Weights of a small transformer language model.
Size: 16 layers, 12.6M parameters.
Architecture: learned positions, no biases in attention or MLP.
MLP neurons of a small language model. Each row is named by its layer, matrix (up: input weights) and neuron, and shows model dimensions 16-143. Each number is 500 + 25 x the weight over its row's rms, rounded and kept within 0 to 999. Numbers have three digits each.
After each neuron's rows, "fires after" lists the tokens most often just before its 100 highest values on Wikipedia text that the model never trained on; "fires on" lists the tokens most often at its 100 highest values on Wikipedia text that the model never trained on. A number after a token or word is its count.

L9.up426:489492473514500525544506508500489470489497539487471534505525484490519521496483495522500516517493507483482521482463483509540513502491517500516502503536532484520521457510464487501466503523513496475515529568498545540471445476505492469505484508525527448505512523474514500472527460484480478491534530502489466483536528529538489477509485470479491517535528492479517508548493484536522477460466
fires after: "| " 22, "\n" 21, "No" 12, "Tit" 9, "er" 5
fires on: "| " 22, ". " 12, "le " 9, "(" 8, "Writ" 5, "No" 4

L6.up618:524498473476528503554467510529499528522496532514491536526514518485505486492472490510508485509505532518514490529471488483513562502480469522483464546484475490535515521489514473525488538512482479505502484530520532490508517541505483570491507514500490481489490551499503499507504511453538515518500499515429517497506435523507497502526539531489465469486558465480536500537507461562487462506509
fires after: "F" 12, "V" 11, "Ph" 8, "an" 7, "An" 6, "ph" 6
fires on: "th" 37, "ur" 14, "ish" 13, "o" 9, "ys" 6

L7.up593:460469466555433508499514497466478471536556523497502510541485531484492480549461505495501458498501456478496501491493503446475513483517510501527465496502473482481466487487478538475536534507479536484526488513534533550495530534535493514495504479494507483477512521514522466535499490507518514548498520522513472510503520494512464517498500511460501483477592509470483520460502463510515501462528
fires after: "7" 10, "4" 10, "8" 9, "0" 8, "6" 8, "5" 8
fires on: "–" 69, ", " 25

L6.up520:500541454466499490521513509470500478521517492512442486520470482481509522505517501542522489489506504487473532523501466490520536500485493486467540519539483444478518528510570507483523490453509410471524477567495476541490493551525483521489470517526488508541526517494495498488541509510535546522486478499484519541502528471492480497503506513482512497548499518487537517532456505506486455506509
fires after: "— " 30, "1 " 13, "0 " 11, "2 " 8, "– " 8, "6 " 4
fires on: "| " 71, "|" 19

L2.up123:502489500500536529520500508496502536518491485458519473498484501527508511531517501482511494499494486471513490508490481512462501528473511491491530519538473499510471502511459457479457476476475533494485499491483558498504507537491514499533529475525493549498516460473482542516533481430513524536525552492509506486531525518486502475529471501537506502508514499517492519484475494485428507494507
fires after: "|" 79
fires on: "\n" 80, "tit" 6, "|---|---|---|---" 6

L4.up7:500510499509522485505523532439470500471487474480539479542527476537503488463491534500536537461530474524478493515495526518533502528459486525493489483521523519512505540500551471486502505521510500488484487446542470482450503488493496575525504529492472484474515536502485495541484494485516475552515530487535445511535520530497526500532538514512509455482519490470529503488527477532428528532494
fires after: "===" 38, "==" 16, "An" 4
fires on: "\n\n" 59, "th" 32

L6.up910:503556528472492510509518510414405473503522492486475483504486527418478475488486530512497506470518503482451513491531451481501455449525506496488506511499502507562538509516494500534470536478490509509500500524491520509522541497513503467495552532530511532491493491520516500498548491483492542503488499513533528525507520519444534524553518495487496497490526482467499530455445472501479502466498
fires after: "." 84, ".\"" 8
fires on: "\n\n" 97

L11.up628:524495475509476521474508473513460466516485536539468463536483472531494505515477504566481482484499490511435492488494482498535448495541483506542480533487469495494478509478483494477498490545491483471512530487502473498510502483498458516528496499503445479526487511512486497471531483523521498513525544539519502452527512461492502483488562502515497498498492466472553484495538495517477510526495
fires after: "| " 22, "A" 22, "F" 8, "P" 6, "D" 5, "d" 4
fires on: "P" 20, "G" 15, "W " 8, "h" 7, "tion" 6

L2.up470:510486512495477495496485504482515510482494458490492471478460468489499472471529496496510490520479513469514480500526472485521486517520510512496472483500482522519502522490559443502493530465473508498482475514514501516430512508478503453495530482507451530534500469483537504467511503484506474565529491500515474493529521514448552505537482508486492507517532461522549548481481498506441497466539
fires after: "|" 50, ")" 6, "was " 5
fires on: "\n" 68, "|" 11, ";" 10, "appointed " 7

L5.up1018:538460475484501501502518525508483482479499475477466485493458499516500486487500511501570511500465515530501496471493468499502499509527490508523501538436478517544486488515517523484478488511538525551525499514448479517472451520494498495496504476500464519440543516522518474477520494493481480476473475534506487482519496533497522484556563534522495515528507511510501534524542482547477479474510
fires after: "|" 36, "No" 15, ")" 4, "==" 4
fires on: "\n\n" 55, ". " 18, "\n" 5

L9.up245:455489481512486483519485485474454486527499523517499495551516516518518513482515471485469503484506463463466493497507514499499520508469488460514475494506473524501482461498519504453496460527505505464512517451477527535515481470491497530488516492512466474487472529543530479485466503464519426504491520479515516524563516563507485483465558491532516502486471531487502534522529489531476534490466
fires after: "=" 30, "No" 13, ")" 8, "| " 8, "Sour" 5, "Gen" 4
fires on: "\n\n" 44, ". " 14, "ce" 4, "Date " 4

L9.up103:463495510457520463508506538443546510451503521528489488514518480461483502483489492559506457508489494501485505425470494471483485448509473495493520504457519517540525494488550422498499521493529478517456525518500514479505506504473528488506481507470499459479509502509540503504506486495493511541478516518520494503519526497513544511529486502492479515522501476478518523528532494537481536523486
fires after: "8" 12, "5" 12, "4" 10, "7" 9, "3" 8, "2" 8
fires on: "–" 71, ", " 14, "-" 7, "– " 7

L7.up192:509512538491529479477506502536488521512496497511512526524480493451470494511492456514522569478526507490504545517502508495478511551470523465528504498509459534500490503483496449502488493472495533467526518456487449482474508492494477490561480508520484483474472516481498482476470463555516510477503534482503510480521481525501483482548499531526521505548499494502518465534505487501524511491477
fires after: "O" 18, "ü" 8, "E" 8, "u" 6, "K" 6, "ou" 4
fires on: "w" 20, "l" 13, "k" 8, "r" 6, "v" 4

L11.up540:496464530499468521472505494469490501505443476507519458503520515493533479486510502504532523524572518511512439522477554508517490506508516478521533490486529527515507522511470481513501497502452538481504510484480458550508523541518486460534518517522528550496455514517528489499516489499512462480458493490529528544448530472483498441533501510470425495515501479519491541475517515490497482488522
fires after: "|" 73, "|---|---|---|---|---|---|" 4
fires on: "\n" 86

L3.up168:534534472475495583499540539484512522501477501481513496500497476534527456480475474506490487503482497494464497474488507496523520503547492492540521556502467475536501521484440513480517496559506489485487500479516496522465496505524443523480532486487512515475481429526539500523527531493489490532460476501491482448511518526516501503530487503467506537531491486474525495521469537502500496497494
fires after: "\n" 48, "0" 7, "| " 5, "B" 4
fires on: "- " 46, "ear" 17, "\n" 11, "ay" 5, "September " 4